MLP neurons of a small language model. Each row is named by its layer, matrix (up: input weights; down: output weights) and neuron, and shows model dimensions 400-527. Each number is 50 + 15 x the weight over its row's rms, rounded and kept within 0 to 99.
Before each neuron's rows, "fires before" lists the tokens most often just after its 100 highest values on Wikipedia text that the model never trained on; "fires on" lists the tokens most often at its 100 highest values on Wikipedia text that the model never trained on. A number after a token or word is its count.

fires before: "=" 27, "\n" 17, "\n\n" 8
fires on: "=" 45, "t" 6
L8.up1:57 44 23 56 35 56 24 54 57 42 57 60 51 32 52 25 47 50 63 73 69 60 50 41 53 02 53 26 46 34 65 49 45 49 62 47 49 42 49 47 53 17 46 49 43 52 87 52 53 43 46 71 40 18 72 53 57 73 46 29 49 57 48 61 58 62 52 48 56 58 59 69 64 38 70 60 57 58 52 48 74 64 77 18 46 46 64 41 37 41 23 50 46 64 54 41 40 51 54 52 30 41 30 50 44 86 32 29 51 68 44 67 69 66 59 65 38 42 24 43 60 50 34 42 34 43 55 37
L8.down1:54 71 52 74 43 44 50 48 38 72 53 56 52 53 49 16 82 65 58 46 55 33 40 55 57 55 72 73 57 68 65 79 48 52 50 43 47 44 64 13 15 52 41 36 63 46 56 47 39 65 27 46 64 54 45 23 67 40 51 48 51 50 45 55 31 43 45 53 56 46 50 46 58 85 62 35 48 59 39 32 44 19 62 56 60 37 40 44 33 41 42 47 58 40 38 48 32 62 36 63 44 58 73 48 56 70 39 51 28 53 58 29 62 25 58 38 43 55 61 48 49 59 35 42 89 43 18 58

fires before: "=" 56, " and" 4
fires on: " =" 56, "s" 11, " of" 7, "y" 4, " |" 4
L8.up1598:51 51 77 81 51 43 61 55 57 38 23 52 52 16 67 49 72 69 55 53 58 68 27 63 55 50 50 32 35 24 34 35 63 42 32 46 26 63 65 50 26 51 35 65 49 60 61 36 55 30 10 42 47 23 63 44 64 47 35 54 60 33 49 78 39 57 51 32 54 55 63 70 41 34 37 32 26 69 50 62 57 48 70 71 56 54 54 46 69 38 23 44 39 81 52 68 76 67 62 36 51 51 42 28 33 18 65 73 43 57 19 52 79 42 61 64 56 67 52 63 62 61 48 37 43 51 32 47
L8.down1598:39 32 51 66 71 30 65 66 49 33 50 41 59 65 45 48 51 64 70 02 57 46 53 51 58 52 37 44 67 23 33 68 60 64 43 47 53 48 31 85 59 65 79 49 51 45 44 52 49 56 48 53 49 46 38 32 47 36 37 63 66 28 55 51 43 36 56 67 45 31 45 47 57 56 56 57 53 45 52 26 76 47 49 55 65 40 42 71 42 67 99 75 54 15 34 61 42 70 42 52 20 44 12 29 51 69 35 55 59 13 52 82 41 42 38 49 36 30 57 79 50 46 45 33 51 84 35 13

fires before: "=" 65, " of" 4, "\n" 4
fires on: "=" 49, "s" 23, " =" 15
L8.up1318:60 22 39 62 50 50 22 32 68 75 30 37 62 48 58 37 21 40 41 36 43 38 20 39 51 40 47 61 55 52 47 47 45 47 57 39 64 15 53 48 27 39 66 75 42 40 26 36 46 39 46 44 63 53 58 31 47 50 49 77 61 57 36 86 46 61 39 43 23 50 74 43 66 65 48 60 33 47 47 49 53 71 34 39 32 32 45 60 53 43 43 49 41 73 49 52 21 37 30 34 61 52 31 52 49 45 32 50 39 40 18 58 47 14 40 64 38 38 49 39 61 38 62 42 66 54 67 32
L8.down1318:20 45 33 75 56 46 51 63 73 52 29 52 55 37 51 65 52 61 61 48 58 36 28 77 74 74 47 52 55 45 67 70 51 51 50 29 58 58 59 55 77 38 64 33 69 32 48 28 44 70 68 48 54 13 29 49 54 51 45 57 33 41 57 37 63 57 60 57 46 48 52 58 75 67 64 31 47 33 46 84 79 45 70 43 53 42 40 54 34 68 19 59 34 44 45 29 42 24 48 21 54 45 41 33 66 42 39 68 67 47 72 28 17 62 35 57 36 54 12 62 37 61 56 12 50 47 52 52

fires before: "=" 64
fires on: "=" 45, " =" 20, " and" 12, "d" 4
L8.up1274:47 54 29 42 33 67 53 57 43 36 47 28 19 45 63 73 34 41 38 36 70 54 30 56 70 74 44 33 52 60 61 51 28 52 61 30 59 50 64 55 12 39 43 85 59 58 62 20 34 43 75 29 68 57 47 40 46 62 65 45 53 56 57 73 54 80 14 86 43 61 91 11 34 34 51 70 48 29 59 68 82 47 86 59 57 43 60 78 52 41 21 35 61 68 50 54 52 51 42 35 40 43 43 43 55 42 22 41 39 48 38 56 57 49 55 79 46 53 53 73 36 18 65 60 58 72 43 49
L8.down1274:61 61 46 45 46 52 39 47 45 81 57 48 37 85 51 74 69 46 51 48 65 59 29 68 57 36 57 78 81 42 46 57 79 40 70 27 28 44 67 40 76 52 29 43 43 60 44 31 46 45 44 41 66 35 41 97 35 64 43 42 59 29 52 57 36 35 65 41 51 26 65 51 56 24 55 67 17 63 20 57 43 69 53 59 40 19 46 58 54 63 43 65 60 66 57 25 43 54 40 42 53 36 42 62 15 53 42 32 71 37 58 45 74 58 51 34 22 45 28 69 61 67 28 37 30 24 56 61

fires before: "|" 51, " |" 7
fires on: "  " 51, "s" 8, "." 7
L4.up2301:60 12 71 60 59 62 57 63 71 25 45 38 24 52 59 85 62 50 24 54 54 50 39 61 54 57 50 45 44 67 39 72 55 30 69 56 54 70 31 49 41 63 63 48 58 66 65 39 75 52 41 65 63 15 36 53 29 58 29 52 79 33 62 42 60 65 54 48 52 68 29 53 47 36 51 63 23 39 76 60 63 60 30 43 37 17 46 40 74 61 30 58 49 77 31 52 69 68 13 39 49 46 67 45 45 37 75 51 24 30 36 66 82 71 83 68 72 61 83 48 41 03 73 55 55 47 48 53
L4.down2301:28 50 48 51 45 41 55 50 39 74 30 54 40 53 39 63 22 64 55 62 40 48 35 66 51 34 63 44 67 43 33 57 41 49 45 52 81 55 49 44 65 69 20 41 03 28 40 50 50 31 36 26 64 41 79 59 64 38 47 72 36 55 28 60 55 38 49 46 31 34 45 70 55 40 47 68 49 67 45 34 88 48 54 29 76 34 23 45 31 40 46 73 57 44 62 77 45 14 50 40 73 55 30 44 37 61 41 56 07 42 43 51 38 45 39 65 52 24 58 40 51 56 46 66 43 79 38 47

fires before: "-" 25, ":" 10, "\n\n" 8, "s" 6, " third" 4, " UTC" 4
fires on: "-" 25, "/" 20, " |" 9, " =" 7, ":" 6, " –" 5
L4.up1151:49 38 44 90 47 39 57 39 41 42 27 25 50 32 55 43 35 68 54 75 52 46 64 63 28 48 66 51 65 50 33 52 57 30 29 42 31 44 72 37 56 70 21 47 98 50 38 47 64 60 67 69 62 65 63 64 29 42 43 68 43 58 40 33 63 63 35 52 16 99 48 33 70 66 54 81 44 55 23 28 60 68 51 53 25 42 52 47 50 25 41 33 67 60 58 57 50 39 46 49 58 77 50 62 67 79 66 47 43 30 55 71 55 83 55 37 56 39 62 63 59 29 56 70 44 56 38 49
L4.down1151:47 57 56 29 45 49 54 56 35 15 38 20 43 47 56 09 50 54 18 42 63 43 41 38 63 32 66 29 25 80 64 45 35 44 36 55 85 49 42 69 55 37 73 71 38 56 51 45 43 09 35 60 39 24 52 11 50 57 51 53 72 41 53 39 80 53 58 39 57 47 11 31 37 41 39 23 42 44 40 56 46 25 52 29 29 62 46 48 32 33 53 56 42 34 69 48 59 55 50 42 42 36 60 46 27 45 32 64 30 68 60 45 35 20 99 72 57 37 66 52 43 65 30 37 54 62 52 50

fires before: "s" 61, "em" 5, " |" 5
fires on: "'" 74, " reached" 5, " ball" 4, "ley" 4
L8.up1208:46 67 47 57 38 45 54 38 44 42 46 30 35 56 64 36 49 50 46 32 50 33 46 50 02 36 49 15 44 24 85 64 25 41 42 55 34 56 55 47 32 87 36 69 67 52 29 43 49 48 72 60 50 66 36 30 69 47 32 67 44 49 30 53 37 50 49 38 53 57 38 60 43 45 49 58 07 52 58 34 36 61 67 43 83 47 91 60 71 40 37 90 49 48 41 61 77 57 53 20 71 63 48 53 65 35 60 42 61 66 42 76 30 68 33 40 40 39 76 66 73 58 50 43 38 49 56 51
L8.down1208:32 44 46 59 32 53 69 46 54 48 57 52 66 41 55 60 63 51 30 58 60 72 57 61 40 50 38 73 52 47 42 63 52 47 77 38 55 51 41 53 57 60 52 25 40 34 43 38 42 87 51 58 49 29 78 50 66 38 50 68 25 46 31 55 61 47 65 49 49 52 40 58 46 58 62 65 45 59 63 16 52 43 55 25 63 30 66 77 50 34 43 35 35 23 53 62 48 43 38 66 33 43 25 20 38 41 20 50 74 00 60 50 61 89 45 52 45 57 59 65 69 15 53 50 31 34 45 66

fires before: "=" 51, "\n" 18, "\n\n" 7, " to" 4
fires on: "=" 77
L8.up1164:48 29 50 76 58 21 53 59 47 75 35 46 59 33 42 60 74 64 39 28 64 55 42 47 45 45 25 40 56 34 57 49 55 50 49 51 52 77 67 40 50 39 40 74 61 84 40 62 47 84 45 28 82 57 54 37 33 83 41 37 52 46 71 41 57 67 35 53 52 64 40 77 27 41 35 33 33 27 50 79 55 65 38 54 54 37 51 89 39 61 44 45 49 61 42 17 61 15 31 34 30 77 47 68 49 45 34 37 77 44 35 67 67 36 58 73 33 68 42 43 47 54 39 56 36 49 62 42
L8.down1164:64 39 70 69 49 58 50 48 51 27 77 58 65 51 49 67 57 58 61 59 56 31 29 52 64 41 64 33 88 63 45 39 54 50 47 28 56 33 67 78 37 31 55 44 63 80 60 59 47 60 30 19 57 68 46 89 67 61 47 56 25 45 31 49 76 50 50 62 58 82 62 24 66 38 57 57 35 49 51 62 44 72 44 44 47 56 50 37 20 42 49 64 42 52 55 65 17 73 54 30 43 66 77 26 54 53 40 64 61 53 47 40 33 50 53 61 45 35 45 12 34 58 62 24 77 57 60 39

fires before: " |" 55, "cut" 5, " of" 5
fires on: "%" 67, " Single" 6
L4.up536:41 21 88 61 60 72 93 70 37 69 19 18 48 56 34 44 47 48 28 17 64 47 75 33 65 59 78 50 64 51 48 49 37 39 35 60 27 57 46 80 19 59 51 62 41 81 57 41 38 49 66 61 63 61 53 47 47 41 61 71 39 42 34 48 45 35 65 51 63 15 63 74 18 60 58 53 42 43 40 36 55 25 32 51 50 62 47 42 64 17 49 47 63 53 22 27 41 40 77 42 65 41 14 51 47 62 62 46 35 35 47 64 40 57 48 58 42 54 42 60 71 40 37 57 48 48 65 41
L4.down536:49 70 34 40 46 46 31 70 55 56 45 38 66 39 68 46 62 46 34 26 66 41 12 64 53 30 52 45 46 41 50 45 61 50 48 37 89 48 43 32 66 35 66 42 58 66 59 65 41 34 39 48 14 43 46 26 37 61 79 41 40 52 39 47 48 45 38 69 72 46 28 66 66 45 40 65 75 45 64 66 32 58 67 67 79 51 57 32 31 40 57 33 44 48 58 60 46 55 57 38 58 41 51 41 48 45 47 51 36 65 39 62 28 51 69 51 88 49 40 35 46 38 49 53 43 28 32 27

fires before: "=" 42, "\n" 21, " Or" 4
fires on: "=" 46, " =" 8, " also" 6, " described" 4, " de" 4, " of" 4
L8.up1064:56 36 81 55 45 20 58 42 39 59 32 54 45 44 67 78 45 56 61 45 29 59 56 57 58 53 33 46 36 19 27 85 56 36 62 00 45 34 54 73 56 41 76 22 71 42 35 66 52 47 20 50 40 50 35 67 78 61 32 58 50 52 56 49 69 52 52 53 46 39 47 29 44 56 53 40 70 77 40 47 98 54 75 52 53 44 31 49 60 64 31 31 37 59 45 60 40 29 56 47 64 70 76 39 43 58 67 64 36 59 63 23 57 52 45 81 43 32 71 59 63 27 65 75 69 72 45 44
L8.down1064:30 23 50 54 78 53 36 13 39 45 50 57 47 38 21 44 71 47 29 56 47 53 48 48 36 40 47 75 28 65 52 54 43 92 39 71 42 37 40 24 66 69 30 73 53 42 56 54 61 59 78 20 47 55 51 50 33 60 60 61 70 25 45 72 40 43 67 67 71 59 61 38 29 62 35 64 28 29 52 80 19 41 74 40 20 31 41 32 61 22 41 43 54 34 46 30 75 55 36 63 37 58 08 41 34 17 39 56 53 43 42 56 40 60 49 30 69 63 22 52 47 56 56 20 57 34 70 36

fires before: " |" 33, "%" 8, "+" 8, " (" 4
fires on: "00" 17, "*" 15, " 0" 12, " UTC" 6, " ESPN" 6, "ly" 5
L4.up368:47 38 43 81 37 43 46 36 44 55 46 37 59 68 47 48 35 53 64 68 63 59 37 53 40 43 55 35 26 36 45 48 74 77 67 52 32 44 66 60 27 59 33 44 60 57 28 46 43 32 71 64 50 24 40 58 45 42 38 32 55 65 52 61 58 27 55 36 68 37 50 58 49 58 46 55 26 65 49 55 30 10 32 46 48 51 44 41 53 41 63 32 39 58 67 46 61 55 51 46 30 57 43 30 82 52 74 74 55 53 58 31 36 53 46 55 89 68 44 63 68 59 42 35 45 56 68 46
L4.down368:82 60 69 43 43 65 57 72 66 41 52 30 38 61 28 59 58 44 52 30 52 56 73 56 58 62 41 35 40 31 61 54 50 30 49 42 44 48 12 21 67 42 52 47 16 51 43 69 40 53 61 54 60 45 48 60 36 54 65 55 40 65 51 47 41 69 48 42 64 20 43 34 54 32 61 71 90 52 62 48 41 40 39 50 60 35 31 50 53 64 39 52 68 31 51 51 49 34 55 33 65 62 48 60 38 33 42 24 50 18 68 49 51 59 00 32 48 69 62 57 37 49 45 50 70 37 53 39

fires before: "=" 55, "\n\n" 22
fires on: " =" 77
L4.up1083:67 54 14 46 40 88 67 54 43 53 28 62 48 34 56 58 62 53 35 71 60 49 31 70 37 44 68 63 41 63 67 36 54 45 69 50 60 41 48 73 75 32 51 56 25 58 62 69 59 42 10 61 32 38 40 48 85 81 46 28 57 64 67 33 58 49 55 31 61 73 60 57 40 40 50 34 18 53 54 51 57 45 21 32 72 71 48 51 41 59 54 44 25 47 53 41 36 50 55 64 53 52 28 42 66 47 59 60 36 72 31 48 55 47 63 40 76 47 60 54 49 45 43 75 57 64 55 50
L4.down1083:56 35 54 60 53 40 28 71 42 54 24 48 48 53 51 65 50 52 60 51 54 44 80 32 44 60 30 36 49 35 36 51 55 37 47 40 58 28 66 15 66 47 71 39 61 45 38 40 83 58 66 31 20 24 70 37 32 00 90 62 34 49 17 53 48 72 68 60 74 73 34 52 61 55 50 66 44 82 26 58 31 71 30 42 44 55 57 48 53 43 58 49 59 62 41 58 34 34 54 66 38 36 29 78 32 34 42 28 79 35 64 58 57 65 24 37 42 59 68 66 72 21 50 60 55 24 51 38

fires before: "=" 35, " a" 7, " previously" 4, " been" 4
fires on: "=" 35, " had" 33, " has" 5, " the" 5
L8.up942:53 51 63 68 47 28 66 48 50 70 56 55 40 60 60 56 61 48 79 71 61 50 34 47 56 45 59 29 38 47 58 26 50 85 50 60 37 24 48 66 69 52 33 50 51 80 20 58 15 46 50 43 55 26 51 58 33 52 70 63 52 39 36 54 67 70 28 66 61 38 70 50 51 74 66 37 48 51 06 63 27 58 62 57 62 45 59 43 52 50 69 61 47 48 47 30 52 43 35 29 52 64 65 67 49 53 61 31 32 69 64 58 50 52 27 50 58 56 32 38 46 62 52 65 22 57 57 57
L8.down942:51 49 54 51 72 62 77 41 35 25 34 44 43 47 54 42 48 17 27 63 64 63 44 60 45 41 70 40 47 41 50 49 36 37 52 51 42 58 32 31 48 47 71 44 75 47 75 68 33 37 78 31 61 66 76 60 53 46 29 47 28 58 54 52 39 40 51 40 60 58 37 66 59 59 50 27 41 25 49 75 57 68 38 60 39 57 11 43 39 27 56 38 46 77 56 32 52 60 44 67 78 43 63 38 28 56 43 23 38 33 30 50 59 33 56 38 45 51 71 73 75 46 68 41 34 33 42 60

fires before: "=" 43, "\n\n" 34
fires on: " =" 79, " Committee" 4
L4.up1468:62 44 44 72 58 36 44 26 43 49 13 52 61 59 49 32 43 57 54 44 62 15 62 35 33 48 39 27 72 54 59 50 36 35 47 44 43 61 71 50 54 61 29 64 62 65 26 40 67 42 36 46 71 43 60 62 82 37 59 28 45 31 30 45 44 52 70 47 43 39 77 82 36 68 30 66 64 70 45 57 42 42 43 63 53 74 48 35 44 22 41 49 30 85 30 90 45 54 54 30 57 44 63 66 55 18 59 54 62 57 48 49 47 46 45 62 40 37 47 55 79 45 41 67 17 54 64 43
L4.down1468:50 46 50 22 53 69 59 62 58 33 56 57 56 41 69 65 38 37 32 59 10 57 41 44 53 67 44 61 49 21 52 68 73 47 43 74 24 50 57 54 49 56 71 41 29 35 46 31 57 43 52 42 24 76 46 47 57 57 54 34 23 57 16 48 51 69 38 43 52 52 77 54 33 37 62 37 17 42 50 58 53 63 66 19 30 25 31 75 51 70 45 65 61 79 42 31 33 31 68 53 49 66 39 59 36 42 63 40 38 31 19 72 53 32 48 35 58 48 65 55 47 63 51 46 47 35 45 49

fires before: " |" 38, ";" 20
fires on: " 1" 15, " 3" 14, " 4" 8, " 0" 6, "1" 6, " 2" 5
L8.up642:67 52 62 64 43 59 56 48 31 46 48 61 51 37 79 34 57 51 68 51 71 38 49 15 59 66 50 46 42 30 18 46 66 41 30 50 52 60 57 33 43 58 30 15 62 28 54 42 61 68 39 48 43 59 69 49 62 69 60 57 43 57 58 59 55 88 57 63 72 70 61 42 48 44 66 30 56 27 44 40 49 42 60 55 73 27 69 51 52 44 37 28 34 29 47 54 55 38 25 45 36 48 48 43 77 36 45 49 39 65 66 68 67 39 37 53 51 53 69 46 61 49 61 28 40 56 39 30
L8.down642:67 20 75 20 47 68 29 57 56 69 40 38 25 60 57 61 58 59 47 24 23 65 42 52 61 59 28 47 50 30 41 32 61 19 46 34 51 52 22 66 25 30 47 17 51 50 39 36 56 64 63 49 60 47 49 67 68 46 33 93 48 53 51 57 53 37 41 60 68 35 17 53 53 55 28 40 78 57 86 65 67 52 45 54 30 49 48 41 50 39 54 63 42 54 63 27 45 28 63 58 99 48 50 66 39 57 54 56 67 51 46 74 40 42 31 61 42 38 59 58 55 47 41 50 55 29 72 54

fires before: "=" 36, "\n\n" 15, "." 5, "amp" 4
fires on: "=" 36, "." 34, "1" 4, "Ex" 4
L8.up1732:63 35 55 64 57 53 51 56 62 61 43 74 07 60 45 38 57 27 67 69 50 62 42 42 64 56 72 21 36 50 70 62 68 37 26 33 53 66 34 25 51 62 19 57 46 50 59 38 61 54 62 54 79 51 57 44 38 68 05 41 34 55 59 31 45 33 59 61 42 39 51 46 66 72 63 48 57 68 58 54 38 54 61 54 65 68 59 42 42 45 34 24 34 48 48 48 30 47 44 30 68 61 71 32 55 51 72 32 52 33 65 68 61 62 32 79 32 84 37 40 65 41 35 58 48 55 46 44
L8.down1732:46 63 49 46 55 29 38 29 40 55 57 51 29 32 64 41 45 59 49 78 59 61 19 34 34 69 65 33 74 51 64 49 39 58 59 43 52 34 47 51 39 51 70 24 11 56 51 56 44 29 59 38 47 60 41 73 33 46 48 55 33 63 57 54 58 59 41 60 40 19 48 45 51 86 56 65 60 80 43 64 60 49 88 56 41 80 38 47 60 25 39 31 63 42 47 61 40 35 61 46 37 75 69 34 00 55 36 55 24 46 33 38 43 37 76 48 43 61 39 59 70 42 61 53 61 52 37 21

fires before: " |" 54, ";" 7, "." 6, "," 6, "^" 6
fires on: "0" 29, "8" 11, "3" 9, "000" 9, "9" 6, "5" 5
L4.up1002:37 36 57 90 47 41 32 30 59 44 47 52 54 62 75 53 75 54 46 28 82 37 39 64 54 43 74 44 62 55 44 48 59 43 41 59 50 54 45 17 59 51 37 49 74 47 71 45 45 60 93 51 45 80 38 89 38 44 50 92 77 62 34 34 58 47 53 63 36 94 52 70 68 55 55 58 30 50 44 52 42 49 60 61 45 42 32 37 39 13 34 37 41 36 44 41 46 59 49 24 48 58 53 69 42 99 47 07 66 29 48 33 35 61 52 73 83 47 42 60 67 66 57 53 33 39 49 40
L4.down1002:39 49 56 52 45 56 63 60 41 49 58 48 23 56 38 56 56 54 30 50 35 44 53 38 38 51 51 47 47 84 52 27 39 80 40 72 49 52 63 90 31 50 44 52 55 66 24 69 32 43 28 48 70 19 58 08 63 46 66 42 45 61 60 18 20 94 47 20 64 55 29 46 34 46 59 36 55 28 63 56 59 37 72 43 46 09 30 54 51 70 50 63 29 40 62 34 47 61 54 18 40 67 40 47 51 33 49 73 40 54 31 57 53 45 81 45 46 45 70 44 39 28 22 43 57 68 31 39

fires before: "\n" 45, " |" 13, ";" 5
fires on: " |" 50, "." 10, " Records" 6, ":" 4
L8.up1506:30 53 24 62 49 53 45 36 41 55 16 32 22 50 96 44 31 60 51 46 73 75 30 39 49 42 34 25 44 37 37 16 43 28 48 71 34 42 45 53 40 33 50 56 48 13 42 52 79 46 43 48 51 75 48 53 58 64 68 47 51 28 59 36 42 60 34 66 58 63 49 42 37 43 38 63 41 59 44 53 20 21 33 65 87 42 61 25 79 39 60 67 17 69 39 58 44 68 69 43 44 46 60 51 54 47 63 44 40 75 65 41 44 60 45 85 44 48 38 52 51 22 19 28 29 56 46 53
L8.down1506:49 59 47 59 55 76 71 92 51 29 70 54 60 51 36 60 43 43 68 62 42 46 53 63 54 23 34 29 46 59 27 65 51 21 33 75 52 57 70 43 72 53 23 54 63 49 42 35 51 48 51 53 57 58 46 52 44 27 43 43 48 41 74 61 51 40 47 56 25 43 49 74 21 48 31 46 25 47 34 46 60 49 35 48 58 53 57 67 61 35 28 69 58 56 43 55 44 41 75 26 61 41 36 36 67 57 60 74 52 45 45 61 40 60 51 49 56 31 68 40 59 37 36 43 71 63 79 19

fires before: " |" 42, "–" 6, " 0" 5
fires on: " 0" 37, " |" 8, ";" 5, " 14" 5, "/" 4
L8.up453:58 45 53 68 75 51 57 66 48 51 59 66 74 42 38 39 51 50 49 44 73 47 56 25 46 67 45 44 54 59 41 62 62 54 49 52 72 74 63 52 58 57 60 61 58 55 44 50 52 47 68 58 47 25 48 66 15 43 51 60 79 52 43 32 81 43 46 52 46 53 63 57 60 65 56 63 26 58 48 55 66 56 49 76 45 80 33 66 56 56 41 46 33 43 47 55 54 55 44 49 52 44 49 71 50 25 52 55 51 72 38 28 44 49 64 24 64 32 38 44 60 17 49 38 57 65 77 35
L8.down453:37 56 52 59 16 20 50 61 17 56 28 31 38 34 56 51 44 56 32 81 29 63 63 75 52 46 64 61 46 57 38 11 51 80 57 62 65 50 35 92 34 37 61 46 52 54 42 32 55 47 45 58 69 50 47 41 68 32 42 29 48 52 52 33 40 25 57 54 42 52 56 47 41 47 36 59 63 30 45 40 51 52 57 53 62 31 54 54 28 38 48 57 62 43 66 64 30 24 60 46 47 34 40 65 57 35 53 28 74 34 70 58 52 37 45 50 40 50 52 61 68 69 59 65 47 71 44 32

fires before: "s" 38, "ila" 6, " Municipality" 6, "ting" 5
fires on: "'" 43, " Not" 10, " Att" 8, " the" 7
L8.up1437:52 65 22 60 73 06 54 48 28 39 52 46 42 41 53 38 49 42 60 28 41 55 45 31 44 50 54 36 52 43 28 75 59 55 50 45 36 64 59 39 44 61 28 28 66 83 19 62 72 70 63 32 62 37 45 36 42 63 46 42 48 22 32 40 78 45 39 38 71 44 52 34 78 39 92 35 35 68 36 73 50 76 64 84 68 58 51 42 47 38 42 66 47 18 37 53 64 38 36 84 49 53 53 73 54 76 71 45 59 64 38 47 32 47 69 59 65 49 59 73 38 35 58 49 34 44 30 32
L8.down1437:54 46 55 58 60 39 59 51 40 36 63 51 45 72 45 47 66 29 50 44 78 47 52 71 47 51 50 82 06 41 59 45 76 36 29 50 49 59 79 56 60 48 37 46 84 45 68 76 39 58 39 61 37 24 49 39 78 50 35 26 73 57 61 62 45 44 60 54 52 64 50 62 49 48 35 68 51 38 29 28 76 47 69 65 37 41 41 46 67 56 44 51 48 59 31 57 48 58 65 68 44 30 38 36 46 36 20 60 47 34 51 62 43 62 39 22 57 53 54 31 83 28 48 87 50 72 56 67

fires before: "=" 66, " |" 6, "\n\n" 4
fires on: " =" 68, "gan" 5
L4.up1995:20 59 50 55 85 65 31 38 35 52 47 48 53 55 57 49 39 34 50 44 46 46 43 55 54 63 36 42 64 56 63 14 61 61 35 39 35 42 52 50 60 31 42 37 59 80 41 59 45 55 58 37 49 47 34 37 66 73 40 61 47 57 42 54 29 50 23 63 40 59 44 47 62 58 54 42 46 50 30 26 65 55 84 55 13 45 34 64 42 47 61 57 34 57 43 38 52 34 24 66 59 48 40 63 71 52 64 19 54 49 59 44 40 73 63 34 61 85 26 39 30 37 73 31 51 56 66 43
L4.down1995:48 43 69 66 55 41 63 81 62 54 34 60 37 32 35 43 33 55 42 51 61 18 60 44 51 33 36 45 47 49 65 64 55 32 66 29 63 58 34 00 38 23 84 68 56 41 39 78 59 68 40 63 14 49 64 48 57 55 41 44 79 52 28 40 48 76 54 67 73 49 41 45 62 47 56 51 58 48 39 61 50 43 52 28 52 52 52 68 18 49 60 40 44 82 63 29 55 65 55 41 55 24 61 77 53 40 38 44 51 67 39 62 65 57 29 38 35 40 40 55 56 36 47 38 38 38 46 36

fires before: "=" 60, "\n" 24, "\n\n" 11
fires on: "=" 96
L8.up1856:63 66 39 54 34 46 63 29 48 30 25 39 19 37 36 74 54 78 51 41 39 38 24 46 66 65 46 59 75 60 26 50 59 67 42 36 92 49 70 27 38 52 48 61 51 50 58 79 86 45 80 30 51 57 86 62 79 39 34 41 75 21 33 55 45 68 39 49 41 46 60 78 46 73 31 49 43 55 48 60 65 23 38 67 55 57 36 69 52 40 58 50 41 64 36 69 49 33 64 43 69 06 32 52 66 88 42 63 63 56 89 41 57 73 22 75 21 42 67 50 51 52 83 36 67 73 37 54
L8.down1856:74 38 64 63 44 39 30 42 54 53 40 30 65 53 52 39 49 24 55 44 60 61 66 48 68 44 73 50 80 56 52 81 62 24 21 59 27 22 43 84 50 53 56 21 78 68 62 54 56 53 50 76 37 72 39 51 77 40 35 26 41 72 60 31 42 52 21 28 65 69 45 46 53 57 58 31 78 45 24 25 58 28 51 44 48 48 56 53 36 59 43 42 63 39 77 27 43 65 42 55 66 65 48 46 62 62 53 29 34 54 49 73 53 49 42 65 62 58 86 69 49 45 45 32 50 58 66 39